Part of a small language model's weights.
Size: 21 layers, width 192, 3 heads of 64 (1 for keys and values), MLP 384 SwiGLU, vocabulary 2048, 7.12M parameters.
Training: a variant of Adam for these matrices, 363M tokens, 12038 steps.
MLP neurons of a small language model. Each row is named by its layer, matrix (gate and up: input weights) and neuron, and shows model dimensions 64-127. Each number is 50 + 12 x the weight over its row's rms, rounded and kept within 0 to 99. A neuron's up and down rows have the sign that makes its largest values positive.
Before each neuron's rows, "fires in" lists the words (lower case) most often at its 100 highest values on Wikipedia text that the model never trained on; "fires on" lists the tokens most often at its 100 highest values on Wikipedia text that the model never trained on. A number after a token or word is its count.

fires in: "is" 27, "as" 19, "to" 6, "serves" 4
fires on: " is" 27, " as" 19, "ed" 12, "th" 9, " to" 6, "s" 4
L16.gate67:45 39 79 44 48 59 57 44 43 44 53 44 24 53 47 50 44 20 41 52 35 48 41 38 47 28 66 47 54 47 36 50 60 62 60 29 35 43 50 60 21 40 29 51 61 63 56 37 46 41 27 38 56 58 28 47 45 43 55 66 62 33 30 28
L16.up67:54 57 45 29 29 35 58 25 49 53 59 52 68 51 55 33 50 54 18 45 50 54 34 57 66 53 57 45 37 50 34 54 52 50 26 49 36 36 48 49 62 27 36 64 64 36 49 49 43 52 44 51 61 56 49 43 57 56 52 52 16 61 49 47

fires in: "well" 28, "such" 23, "known" 22, "itself" 8, "self" 6
fires on: " well" 28, " such" 23, " known" 22, "self" 15, " served" 4, " used" 4
L4.gate141:36 63 52 54 61 33 36 44 58 57 52 40 53 67 46 54 48 44 64 45 29 59 42 53 29 71 49 45 46 30 60 49 50 31 55 37 51 49 25 40 59 46 41 55 49 53 40 48 62 43 58 46 43 45 38 57 56 69 57 34 33 36 22 44
L4.up141:53 55 25 48 53 42 40 45 34 67 40 40 55 55 54 35 50 45 50 51 42 46 14 64 21 58 52 33 27 29 46 59 38 24 53 52 51 47 55 26 62 40 65 56 29 58 43 46 68 45 53 36 53 64 44 45 42 37 50 30 51 46 48 46

fires in: "between" 36, "all" 30, "both" 20, "many" 8
fires on: " between" 36, " all" 33, " both" 21, " many" 8
L4.gate298:53 70 38 58 38 28 41 55 66 56 38 53 56 70 53 38 42 53 37 56 55 60 38 73 50 48 47 69 56 49 43 59 43 41 56 41 36 40 57 71 43 65 45 50 47 30 55 56 77 36 74 52 37 47 56 43 59 49 65 33 44 43 28 45
L4.up298:34 62 47 58 36 41 52 54 54 47 37 66 72 62 31 62 72 43 44 55 54 60 28 62 40 42 60 59 62 59 37 58 40 54 33 44 61 61 45 54 62 42 38 49 47 54 40 70 44 43 65 48 50 46 52 33 43 51 25 52 53 77 53 58

fires in: "his" 70, "year" 13
fires on: " his" 75, "year" 13, "d" 4
L4.gate317:31 31 47 53 60 49 43 42 57 51 37 34 70 57 46 49 52 42 48 59 35 47 63 50 59 43 46 32 47 49 42 35 31 48 44 62 54 31 55 36 38 50 63 47 56 49 50 67 35 54 38 60 42 48 57 58 65 57 51 39 57 37 53 53
L4.up317:42 52 35 37 49 51 41 53 55 57 47 54 64 61 58 40 48 66 38 55 71 63 56 66 55 32 55 37 44 51 64 54 44 26 38 54 67 73 52 46 65 61 50 58 64 62 45 53 81 47 21 27 50 22 59 43 41 31 49 52 40 29 42 45

fires in: "or" 70, "sq" 6
fires on: " or" 81, "q" 15
L4.gate358:52 58 45 60 70 52 68 31 57 65 54 47 34 51 38 55 55 54 57 48 57 47 50 45 52 72 66 62 42 50 62 49 37 65 48 49 41 30 31 57 28 74 37 57 38 33 56 42 39 40 37 74 73 38 58 47 67 67 32 60 60 46 86 53
L4.up358:69 49 36 67 46 36 53 74 41 34 35 51 42 43 47 25 54 30 45 47 68 56 47 39 69 57 53 34 29 43 37 68 43 51 29 51 57 58 48 57 38 55 58 77 59 47 47 29 51 28 54 56 41 64 42 56 68 68 38 54 31 57 56 49

fires in: "australian" 13, "japan" 11, "australia" 11, "china" 11, "india" 10
fires on: " Australia" 25, " Russia" 20, " China" 12, " Japan" 11, " India" 10, " Africa" 9
L2.gate373:54 58 70 53 69 42 39 34 32 49 69 50 63 66 63 51 60 44 51 65 44 26 38 59 60 37 39 41 48 51 45 29 42 61 36 42 41 52 53 51 43 69 71 43 44 56 54 56 28 69 54 60 76 50 58 58 29 73 68 38 48 68 34 38
L2.up373:73 44 31 66 74 53 52 34 54 50 37 76 59 52 73 45 44 66 58 48 47 38 42 55 52 33 58 66 40 57 55 42 45 80 58 31 51 62 50 39 63 42 32 37 56 57 41 48 48 58 17 44 46 53 44 61 44 52 52 63 49 38 67 72

fires in: "but" 51, "and" 16, "anderson" 8, "andrea" 6, "or" 5, "button" 5
fires on: " but" 56, " And" 21, " and" 16, " or" 7
L7.gate194:61 38 55 58 59 52 45 43 52 51 49 49 61 65 32 49 52 42 55 62 36 45 54 42 35 62 45 54 21 58 36 33 48 43 55 42 49 53 63 31 36 75 56 40 44 31 49 48 27 64 42 84 71 46 59 26 67 65 71 45 62 49 54 42
L7.up194:59 42 55 53 62 57 39 45 63 32 41 44 64 40 32 35 32 45 58 71 28 62 56 52 43 47 57 48 53 43 29 65 54 54 65 56 51 44 39 38 40 62 62 47 53 43 53 55 47 53 38 80 70 45 43 46 77 75 50 59 65 32 57 24

fires in: "south" 28, "high" 13, "north" 12, "southern" 8, "flash" 6
fires on: " South" 43, " North" 19, " High" 15, "sh" 6
L12.gate183:69 53 53 30 53 39 48 30 61 55 60 79 42 68 41 88 40 61 46 61 53 56 24 45 60 42 49 60 43 41 45 58 66 34 32 58 58 68 53 54 54 73 44 50 60 49 32 53 39 38 65 61 44 50 34 57 37 64 60 46 63 20 53 40
L12.up183:68 56 29 48 58 50 52 28 53 37 32 63 76 27 48 62 64 55 58 41 59 64 78 49 47 39 44 72 48 50 37 41 72 46 46 41 53 57 72 52 47 39 42 54 48 39 63 33 42 48 59 49 49 41 48 68 68 57 51 38 47 66 37 39

fires in: "by" 77, "against" 7, "to" 5, "as" 4
fires on: " by" 79, " against" 7, " to" 5, " as" 4
L7.gate120:47 53 48 44 55 37 45 28 54 46 63 54 24 77 45 67 41 36 30 68 53 66 58 46 72 71 49 49 67 59 42 54 42 56 54 40 43 65 34 30 31 56 56 56 44 56 55 52 62 46 40 40 62 28 62 68 58 42 68 54 66 48 37 44
L7.up120:32 57 44 43 54 23 59 55 58 16 64 51 33 44 44 52 46 33 48 61 56 41 47 51 79 51 54 70 39 67 36 67 54 52 60 57 45 51 38 31 48 55 46 50 73 45 63 39 47 60 42 31 71 47 51 52 55 45 41 37 42 54 56 36

fires in: "over" 37, "along" 10, "near" 6, "towards" 5, "alongside" 5
fires on: " over" 51, " along" 15, "ate" 11, " near" 9, "ward" 8, " like" 4
L5.gate144:29 59 73 47 53 24 57 51 44 64 56 52 29 50 59 52 30 60 38 66 75 72 43 25 71 43 54 39 47 57 42 34 56 49 40 62 24 75 59 27 33 59 60 37 55 50 36 28 35 54 47 53 57 49 58 46 59 60 60 46 52 49 41 68
L5.up144:32 57 71 47 44 64 51 64 70 46 36 48 37 27 62 44 60 53 38 55 60 39 37 39 46 56 64 46 43 32 51 37 53 32 52 46 49 32 61 54 45 47 43 48 33 54 44 44 51 35 85 30 37 33 61 46 68 46 60 78 46 48 46 52

fires in: "high" 20, "long" 13, "free" 5, "higher" 5, "largely" 4, "large" 4
fires on: " high" 33, " long" 19, " large" 10, " Ne" 10, " close" 8, " free" 6
L5.gate167:49 54 51 78 56 30 32 40 51 51 51 57 47 44 29 48 46 68 47 33 41 57 58 31 39 50 42 61 25 47 48 30 35 55 62 52 45 46 39 44 68 47 51 46 58 60 44 64 60 33 33 35 41 44 47 58 34 47 57 37 47 50 41 47
L5.up167:46 34 58 52 56 59 57 51 48 46 53 16 43 46 39 39 47 41 54 41 34 50 72 54 49 41 54 40 47 66 59 35 70 34 59 25 53 63 45 60 50 36 49 39 49 44 64 51 52 46 42 46 55 45 67 54 48 35 57 63 34 41 46 62

fires in: "from" 100
fires on: " from" 100
L3.gate132:46 47 53 54 58 65 50 38 43 53 49 55 64 50 52 56 49 42 37 48 33 66 21 60 68 40 23 56 54 57 37 55 46 40 50 58 50 33 50 71 52 68 38 72 60 52 56 43 43 65 48 41 51 47 49 49 54 43 48 43 53 54 51 66
L3.up132:24 43 55 65 47 46 30 48 60 38 57 47 67 55 41 42 47 61 46 63 71 69 40 65 46 45 62 61 56 44 25 58 58 37 58 70 57 62 59 42 39 35 57 56 74 48 42 55 69 35 58 47 58 41 56 43 31 50 73 34 45 51 40 35

fires in: "edwards" 16, "texas" 12, "alongside" 7, "along" 7, "towards" 6, "edward" 4
fires on: "ward" 49, "ex" 26, " along" 14, "the" 5
L3.gate136:50 61 62 47 50 46 39 56 51 55 38 52 36 64 40 63 40 61 57 42 64 57 64 65 61 24 40 36 53 63 58 56 73 61 45 43 56 52 43 36 40 51 62 32 61 48 42 59 68 41 33 40 45 49 38 41 68 45 75 46 52 48 57 60
L3.up136:71 53 52 52 49 50 52 50 49 44 64 37 59 35 62 52 69 62 50 48 64 15 49 40 68 49 51 58 31 45 46 65 59 45 53 37 35 44 62 52 36 57 36 21 44 33 43 51 48 45 39 47 62 42 57 34 75 64 48 69 57 36 68 57

fires in: "after" 42, "before" 10, "coach" 8, "trains" 6, "when" 6, "train" 5
fires on: " after" 39, " train" 16, " before" 10, " tri" 10, " coach" 8
L4.gate286:60 51 84 66 61 52 52 44 50 56 52 70 35 57 58 28 41 51 68 52 39 58 62 19 31 36 68 60 42 58 49 42 66 60 62 72 38 58 53 45 29 35 56 58 63 58 36 60 41 49 41 30 48 62 55 40 60 61 66 53 36 43 36 36
L4.up286:41 44 53 27 59 50 69 73 72 50 14 55 69 57 43 53 58 39 78 52 46 67 46 51 62 49 34 41 35 50 55 31 50 54 52 37 35 49 52 45 53 59 70 37 49 34 58 46 49 51 70 40 48 32 55 60 47 48 48 47 34 65 55 47

fires in: "south" 33, "north" 20, "southern" 11, "northern" 9
fires on: " South" 46, " North" 26, " north" 16, " south" 12
L2.gate83:65 48 49 69 54 58 50 48 51 42 52 62 40 52 47 69 52 57 66 38 50 65 44 29 42 45 49 73 53 50 47 66 61 61 36 50 45 27 44 55 61 34 25 54 56 60 39 61 35 34 44 63 68 47 50 47 67 43 51 32 19 36 65 47
L2.up83:65 45 38 44 51 49 68 54 37 58 39 68 53 37 67 67 45 44 54 48 48 64 31 45 68 62 51 47 59 64 48 31 35 28 64 30 44 47 51 42 28 70 48 54 49 59 39 51 50 53 52 51 42 69 24 53 45 12 40 31 43 65 27 39

fires in: "than" 23, "only" 12, "approximately" 8, "and" 7
fires on: " than" 23, "ly" 15, " only" 12, " not" 8, " just" 7, " and" 7
L16.gate275:47 53 41 51 40 54 45 64 49 49 47 49 37 60 37 52 46 24 55 57 50 46 42 50 71 63 39 69 42 77 43 53 31 50 56 45 38 51 45 45 30 50 53 39 58 41 72 32 42 53 52 70 60 48 30 69 30 61 57 48 45 60 49 70
L16.up275:52 72 32 58 52 46 57 36 59 60 38 42 73 56 33 38 51 41 50 44 43 40 49 41 34 56 53 40 43 39 54 63 39 37 33 30 45 61 49 71 41 46 49 66 51 41 56 49 56 28 36 45 58 70 35 49 51 75 31 65 56 75 40 36

fires in: "have" 14, "also" 12, "has" 12, "is" 10, "once" 9, "well" 4
fires on: " have" 14, " also" 12, " has" 12, " is" 10, "ce" 9, "i" 6
L17.gate58:42 66 54 56 60 54 54 30 55 44 56 31 44 68 36 37 40 68 47 52 44 51 61 39 61 49 28 41 76 27 58 33 42 38 51 51 61 49 52 59 39 63 56 43 33 59 72 46 34 59 47 52 74 43 36 39 54 51 53 59 35 51 44 58
L17.up58:58 47 47 48 54 67 56 46 66 41 53 38 51 51 55 48 64 65 80 56 15 61 45 52 77 39 39 47 54 60 67 48 28 54 30 43 63 51 67 46 56 53 68 47 45 47 52 28 44 55 61 62 66 43 36 37 58 49 86 47 59 73 39 59

fires in: "well" 28, "such" 23, "as" 17, "self" 7, "served" 6
fires on: " well" 28, " such" 23, " as" 21, "self" 13, " served" 6, " known" 5
L5.gate230:28 70 57 39 53 34 53 38 40 74 49 41 50 60 41 49 44 53 44 39 40 56 42 59 47 46 57 25 44 63 70 46 47 46 47 59 51 37 63 53 52 66 65 53 47 44 54 25 72 47 40 32 68 40 40 37 55 62 52 38 38 19 65 61
L5.up230:67 26 35 39 39 39 57 52 48 48 55 43 27 64 47 60 46 43 55 31 40 45 46 52 34 53 51 36 24 32 63 41 25 42 56 55 62 45 48 23 59 58 57 51 09 32 45 34 51 61 52 40 46 36 46 41 41 65 52 44 46 60 51 22

fires in: "to" 35, "he" 14, "and" 7, "therefore" 6, "his" 4, "for" 4
fires on: " to" 36, "H" 33, "for" 24, " and" 7
L5.gate1:38 48 56 54 46 22 65 47 55 48 41 52 38 72 51 62 46 53 50 60 50 65 40 40 71 55 63 46 47 37 35 67 62 41 43 55 43 45 48 42 35 39 52 53 41 53 42 40 45 61 63 64 66 74 53 42 72 44 53 54 55 55 52 58
L5.up1:52 41 30 50 64 34 53 68 60 53 56 58 70 76 64 61 55 48 73 24 10 66 35 56 67 61 54 48 46 64 58 54 59 44 62 50 57 58 50 61 44 20 58 41 50 49 58 74 43 27 37 57 50 53 52 74 42 56 42 38 66 38 36 43

fires in: "released" 21, "open" 12, "composer" 5, "competition" 5, "nominated" 5, "pen" 4
fires on: " comp" 38, "pen" 34, " released" 21, "ated" 6
L5.gate334:25 63 61 57 70 42 62 64 56 55 35 60 31 47 53 54 30 56 40 37 30 73 40 41 42 54 50 44 43 44 76 50 50 51 58 43 42 44 30 74 30 48 51 14 49 60 52 60 63 50 58 52 59 50 54 52 33 50 42 39 43 58 57 53
L5.up334:68 56 28 42 70 46 74 62 45 46 31 49 36 57 56 47 61 58 65 63 50 43 53 49 52 59 39 29 36 41 41 49 22 52 58 42 49 47 63 65 58 74 58 38 32 51 46 50 36 53 60 64 37 63 38 39 42 44 45 38 46 39 39 72

fires in: "his" 49, "historic" 5
fires on: " his" 43, " His" 12, "am" 10, "p" 6, "tt" 5, "ant" 4
L12.gate199:40 49 67 64 50 57 63 63 58 50 23 43 64 47 35 44 45 44 38 44 33 53 56 42 39 29 20 40 49 23 47 54 36 48 51 43 36 12 67 36 67 66 50 43 57 50 45 39 55 45 34 57 55 52 59 49 58 59 49 47 52 47 59 33
L12.up199:42 63 32 38 43 64 63 50 52 44 48 47 54 51 50 50 43 62 78 48 41 51 33 54 28 40 42 44 55 49 97 46 54 42 45 64 53 36 44 42 62 52 47 40 39 44 47 51 61 88 48 48 42 50 61 51 51 53 56 35 49 75 61 46

fires in: "team" 30, "men" 13, "against" 6, "scott" 5, "to" 4, "podium" 4
fires on: " Team" 24, "men" 17, "ium" 16, " Scott" 8
L4.gate320:76 51 56 42 76 46 34 34 53 61 53 64 33 61 42 49 42 44 59 65 63 47 48 33 62 40 42 61 55 69 51 38 35 52 55 58 58 54 46 34 47 41 39 76 59 66 24 57 49 60 33 59 45 54 31 61 39 68 63 39 50 38 53 68
L4.up320:52 28 45 31 55 55 66 67 49 41 53 42 50 51 39 61 50 42 35 55 64 51 47 50 40 47 43 45 72 74 47 64 51 48 56 48 64 52 45 27 59 52 57 31 52 44 39 61 33 47 53 57 76 45 51 38 51 44 56 49 54 48 32 64

fires in: "as" 37, "term" 8, "name" 8, "episodes" 7, "list" 5, "or" 4
fires on: " as" 39, " term" 15, " list" 13, " name" 9, " episode" 8
L5.gate193:47 56 37 42 56 66 44 37 51 60 71 50 53 35 48 60 48 56 44 48 38 62 65 35 59 77 38 44 60 38 67 70 36 42 43 36 41 43 41 38 43 45 59 73 42 39 64 54 44 30 56 43 51 23 78 46 38 51 47 63 62 32 40 47
L5.up193:43 40 50 53 66 54 67 61 32 46 56 52 30 38 54 70 48 54 39 56 46 57 50 60 49 53 61 42 51 89 50 36 53 36 45 49 43 61 61 56 57 53 77 46 64 57 44 56 25 51 50 57 55 36 47 19 17 61 62 38 47 33 58 59

fires in: "south" 23, "north" 11, "southern" 9, "great" 8, "southwest" 7, "left" 7
fires on: " South" 26, " south" 25, " north" 17, " Great" 9, " left" 7, " North" 7
L4.gate334:58 59 69 77 53 47 51 44 65 40 38 73 38 73 43 52 45 53 51 58 55 47 29 62 54 53 45 68 48 42 54 48 38 55 37 57 50 46 48 59 43 52 39 58 49 51 47 63 56 38 55 41 39 48 53 72 43 34 41 43 63 49 41 25
L4.up334:54 44 67 76 44 44 55 47 48 66 34 50 69 51 52 46 44 49 48 44 60 64 33 67 54 68 48 69 66 59 59 29 32 39 55 58 43 48 54 57 51 40 44 43 40 55 26 65 40 52 51 56 43 43 36 63 65 65 31 58 44 67 33 47

fires in: "south" 30, "2" 11, "university" 11, "southern" 9, "united" 8
fires on: " South" 46, "^{2}" 11, " University" 11, " United" 8, "cent" 7
L5.gate96:53 43 60 44 56 40 61 49 51 46 55 40 41 66 67 49 48 63 51 54 63 41 40 48 65 68 35 57 37 49 60 29 33 38 33 42 43 71 56 49 36 54 33 35 64 61 77 64 40 65 30 68 31 74 44 51 51 48 83 35 61 41 64 58
L5.up96:48 28 52 59 73 51 34 41 64 42 50 81 55 58 61 96 42 40 62 25 69 53 49 53 57 56 43 68 48 34 65 57 40 53 46 55 37 66 57 52 47 60 40 56 44 49 41 50 36 64 44 79 54 68 41 61 37 54 61 35 54 29 56 54

fires in: "australian" 13, "france" 13, "australia" 11, "russia" 8, "russian" 8, "africa" 7
fires on: " Australia" 25, " Russia" 20, " France" 19, " Africa" 9, " London" 6, " India" 6
L3.gate285:56 57 64 52 82 40 72 51 65 32 46 47 55 50 52 53 80 63 40 43 49 51 47 45 69 56 64 33 41 45 50 40 44 84 36 68 30 77 39 53 49 35 53 54 37 31 68 41 39 81 35 64 66 45 49 48 49 69 67 40 50 43 58 32
L3.up285:43 44 48 53 63 39 58 54 67 59 35 71 44 61 47 52 37 66 50 40 52 72 35 58 60 44 56 55 45 52 54 48 63 52 42 48 53 54 52 48 46 50 63 42 45 56 47 51 65 74 46 45 66 56 54 59 40 72 49 43 63 64 56 61

fires in: "team" 42, "against" 11, "to" 8, "scored" 5, "majority" 5, "score" 4
fires on: " Team" 37, " against" 11, " score" 10, " to" 8, "ity" 7, " team" 5
L5.gate249:62 37 68 41 51 50 53 51 38 72 45 65 45 66 46 50 35 51 57 46 57 65 62 45 72 48 33 42 41 65 63 41 28 77 66 58 57 54 41 40 55 55 25 62 51 56 47 62 69 70 45 47 43 29 29 54 45 35 61 63 63 37 55 75
L5.up249:34 44 54 57 55 46 52 44 40 42 71 68 57 65 35 68 78 49 65 66 48 57 33 60 48 71 41 72 66 67 53 51 63 55 57 60 61 42 56 57 66 62 57 37 53 39 26 21 47 64 48 70 68 61 63 49 52 52 58 42 47 34 55 38

fires in: "the" 39, "its" 27, "their" 8, "s" 4
fires on: " the" 42, " its" 27, "app" 10, " their" 8, "s" 4
L17.gate45:52 55 60 57 67 35 47 48 72 59 52 49 51 55 57 53 63 34 44 29 75 59 56 75 50 35 45 43 64 32 57 58 49 40 27 61 39 45 63 66 30 42 50 39 68 42 52 59 41 61 41 59 44 54 46 55 46 50 62 51 52 45 39 54
L17.up45:60 54 55 65 79 49 59 45 40 56 34 38 17 29 28 37 58 54 49 49 40 51 49 56 38 45 48 64 51 52 47 56 49 49 46 62 31 45 61 47 54 69 34 45 28 49 63 49 78 60 32 56 41 29 35 40 48 29 33 45 68 58 33 50

fires in: "of" 42, "not" 13, "justice" 4, "and" 4, "t" 4, "somewhere" 4
fires on: " of" 42, " not" 21, " just" 5, " and" 4, "t" 4
L14.gate270:41 34 50 42 42 48 60 46 39 61 58 71 50 54 55 86 33 32 82 54 38 44 40 33 48 57 58 48 55 70 37 37 39 56 47 52 19 73 64 39 43 39 50 57 56 32 57 34 45 43 34 65 48 40 72 35 45 50 46 50 56 48 21 60
L14.up270:53 49 37 32 43 67 57 66 59 44 34 68 47 59 40 68 53 32 47 40 53 51 54 59 70 52 39 43 38 62 60 67 53 47 25 41 50 54 29 53 48 46 41 39 28 48 39 50 33 43 46 52 62 58 59 59 35 59 40 54 65 50 53 58

fires in: "life" 27, "country" 18, "large" 11, "place" 7, "largely" 5, "high" 5
fires on: " life" 28, " large" 23, " country" 18, " place" 13, "ography" 6, " high" 5
L2.gate69:40 66 70 42 54 66 53 34 54 40 46 41 85 43 35 29 46 56 62 42 51 57 54 66 62 66 52 57 53 56 52 35 37 65 59 47 42 44 24 60 55 25 38 38 51 42 52 65 45 47 42 46 38 55 42 33 64 44 68 41 50 59 41 31
L2.up69:49 52 52 41 60 59 66 46 50 46 59 40 44 57 36 28 60 46 39 42 42 64 50 57 62 43 39 33 33 54 54 53 46 35 49 36 25 40 27 54 54 39 41 25 57 45 83 35 61 49 36 68 57 54 52 54 41 67 57 47 27 69 48 55

fires in: "in" 48, "on" 26, "won" 15, "at" 6
fires on: " in" 47, " won" 15, " on" 10, " On" 9, "On" 9, " at" 6
L5.gate133:47 62 49 48 30 48 47 44 58 24 41 64 58 69 60 34 51 51 49 74 55 52 41 37 49 55 38 63 41 57 44 64 62 56 55 44 13 41 38 62 45 38 27 61 42 48 58 61 25 25 51 34 30 43 39 32 45 69 61 48 52 65 50 43
L5.up133:37 63 45 59 55 42 54 64 49 58 53 47 46 64 48 50 54 50 43 55 61 75 48 43 48 39 32 35 47 65 49 51 65 53 45 64 45 41 34 46 66 47 37 83 61 53 56 49 47 44 53 45 20 38 54 56 29 58 48 40 50 55 49 66

fires in: "between" 36, "both" 20, "result" 7, "as" 6, "include" 6, "results" 4
fires on: " between" 36, " both" 21, " result" 15, " include" 8, " as" 6, " Val" 5
L2.gate179:33 53 66 37 63 60 49 39 54 48 46 45 45 72 41 59 42 31 62 32 68 52 35 54 49 27 49 73 63 63 38 48 64 46 39 49 18 46 39 69 70 31 52 66 67 67 57 47 77 49 55 57 59 36 45 37 50 64 55 47 69 67 56 48
L2.up179:62 66 50 44 43 54 53 49 64 31 43 54 36 44 33 46 59 33 57 53 82 52 53 45 48 50 41 59 62 70 45 33 43 38 35 46 55 49 52 51 54 32 54 44 48 53 65 54 41 49 52 30 39 64 52 43 33 48 43 38 39 61 49 55

fires in: "for" 52, "foreign" 7, "forest" 7, "forbes" 5, "formats" 5
fires on: " for" 53, " For" 47
L3.gate197:38 31 48 42 59 70 67 53 73 70 46 58 38 60 29 62 54 38 50 39 73 40 32 53 51 47 55 63 28 46 33 51 48 44 49 47 46 40 42 63 35 38 39 59 49 30 38 35 52 60 47 39 40 43 73 68 58 59 42 62 79 58 64 33
L3.up197:58 43 27 65 64 41 47 51 66 45 31 55 47 46 59 43 32 67 49 49 57 41 65 64 58 56 79 74 34 49 37 43 59 38 41 45 32 53 31 75 38 53 57 39 33 54 52 60 33 60 49 54 43 31 48 55 69 41 55 28 52 42 44 34

fires in: "on" 41, "along" 15, "near" 12, "once" 8, "alongside" 7, "nearby" 6
fires on: " on" 46, " near" 23, " along" 22, " On" 6
L3.gate76:50 70 65 68 59 64 41 51 67 67 32 56 33 55 66 49 41 51 57 38 48 48 63 42 39 47 65 42 42 47 53 41 55 54 54 51 37 32 50 36 44 52 52 39 62 52 40 48 33 54 33 38 61 35 32 39 66 43 62 41 43 54 27 57
L3.up76:43 46 77 69 36 46 63 80 46 50 45 43 35 44 56 56 40 54 62 46 41 48 53 27 52 49 44 55 51 30 46 49 56 57 56 23 63 23 62 41 48 57 47 68 39 35 50 60 71 50 52 20 65 42 75 39 36 58 44 47 48 52 51 65

fires in: "from" 32, "sport" 7, "sports" 6, "support" 6, "transport" 6, "airport" 5
fires on: "port" 49, " from" 32, "ign" 12, "point" 5
L3.gate237:38 57 62 53 45 55 54 36 48 50 60 36 61 56 60 79 47 59 28 56 51 49 46 41 52 52 13 50 59 55 47 36 21 51 77 54 50 45 51 47 33 46 35 60 33 71 53 47 43 45 42 63 46 60 50 32 43 29 49 49 50 45 42 56
L3.up237:46 47 49 50 30 53 57 31 56 38 55 49 67 54 39 51 37 55 48 44 37 73 42 73 58 38 49 59 66 50 56 88 61 51 56 36 48 35 71 26 42 66 29 36 66 66 67 43 28 58 61 31 59 45 43 33 58 60 39 55 60 37 56 54

fires in: "after" 61, "before" 13, "may" 7, "said" 6
fires on: " after" 46, "After" 20, " before" 13, " May" 9, " said" 6
L7.gate9:55 65 65 31 55 53 45 44 57 80 43 48 51 50 49 41 24 47 39 60 50 65 38 55 56 63 58 41 50 38 54 29 63 32 39 49 32 47 48 54 49 45 56 37 63 44 57 49 71 54 56 59 74 35 39 72 40 35 48 61 43 54 26 71
L7.up9:35 38 52 50 56 27 53 48 46 57 47 46 66 51 54 59 23 52 58 58 38 71 29 48 70 40 36 57 52 46 32 40 51 45 39 57 64 57 46 25 37 52 58 45 22 47 44 38 65 67 45 65 41 36 52 57 70 38 67 41 75 38 38 75

fires in: "german" 13, "french" 13, "germany" 12, "france" 9, "russian" 7
fires on: " German" 25, " Russia" 17, " French" 13, " France" 12, "land" 10, " Roman" 8
L4.gate325:59 31 53 48 52 66 63 47 45 51 34 58 59 65 43 41 47 64 53 41 53 45 63 59 84 36 44 86 26 55 45 33 52 42 46 60 60 57 57 64 67 43 32 33 57 43 45 49 30 62 37 42 68 68 24 51 76 64 63 37 49 50 56 55
L4.up325:55 35 41 48 57 66 22 54 44 45 38 66 51 52 65 57 49 38 55 54 53 46 43 28 70 39 35 49 49 79 43 47 56 46 61 31 52 64 72 52 63 68 62 33 58 45 42 48 39 80 28 55 64 40 58 55 61 60 46 36 45 42 52 40

fires in: "his" 76, "your" 5, "her" 5
fires on: " his" 64, " His" 14, "r" 6, "co" 5, " her" 4
L15.gate341:59 59 62 60 51 50 42 54 53 34 56 36 64 41 20 30 31 48 42 43 36 94 57 53 61 47 39 42 47 41 55 56 50 50 46 31 52 44 33 41 40 53 60 47 47 34 50 29 31 77 31 67 57 45 47 26 53 58 60 50 52 53 24 49
L15.up341:39 51 62 41 68 68 62 48 53 53 42 58 64 51 71 40 29 73 50 45 55 50 23 44 62 45 21 44 54 48 68 49 42 45 40 55 64 54 44 45 49 45 27 68 48 40 68 63 56 43 64 50 48 54 34 58 49 40 47 68 28 63 69 31

fires in: "such" 23, "known" 22, "early" 16
fires on: "–19" 33, " such" 23, " known" 22, " early" 16, "–20" 6
L4.gate133:49 47 48 40 52 29 55 31 57 67 49 23 48 55 62 29 52 56 53 48 45 47 39 53 36 62 45 61 36 54 61 39 49 26 57 48 47 36 45 57 53 43 70 40 36 56 50 70 45 45 36 53 43 55 32 40 30 29 56 46 49 58 45 58
L4.up133:50 50 38 28 44 34 65 52 33 47 43 33 40 48 46 55 37 46 55 59 15 48 43 56 24 60 39 44 39 43 54 48 54 56 47 34 52 49 57 51 39 47 68 43 49 56 61 43 62 33 56 42 63 42 39 45 70 27 24 60 29 42 53 40

fires in: "his" 74, "her" 17, "s" 5
fires on: " his" 75, " her" 15, "s" 5
L5.gate184:45 30 65 47 46 70 39 51 60 37 57 57 46 34 72 45 46 44 48 61 36 70 89 49 55 46 40 38 73 57 66 63 70 50 47 49 37 45 49 32 45 47 45 56 61 65 51 57 34 46 48 55 51 37 51 57 51 59 58 56 59 60 36 52
L5.up184:75 55 33 67 42 46 39 73 44 52 29 38 42 71 51 58 42 50 57 59 43 64 39 59 44 51 53 47 35 36 50 54 69 50 61 57 60 69 53 61 45 74 50 32 42 46 51 67 53 40 39 47 49 46 43 49 52 36 35 58 67 34 23 37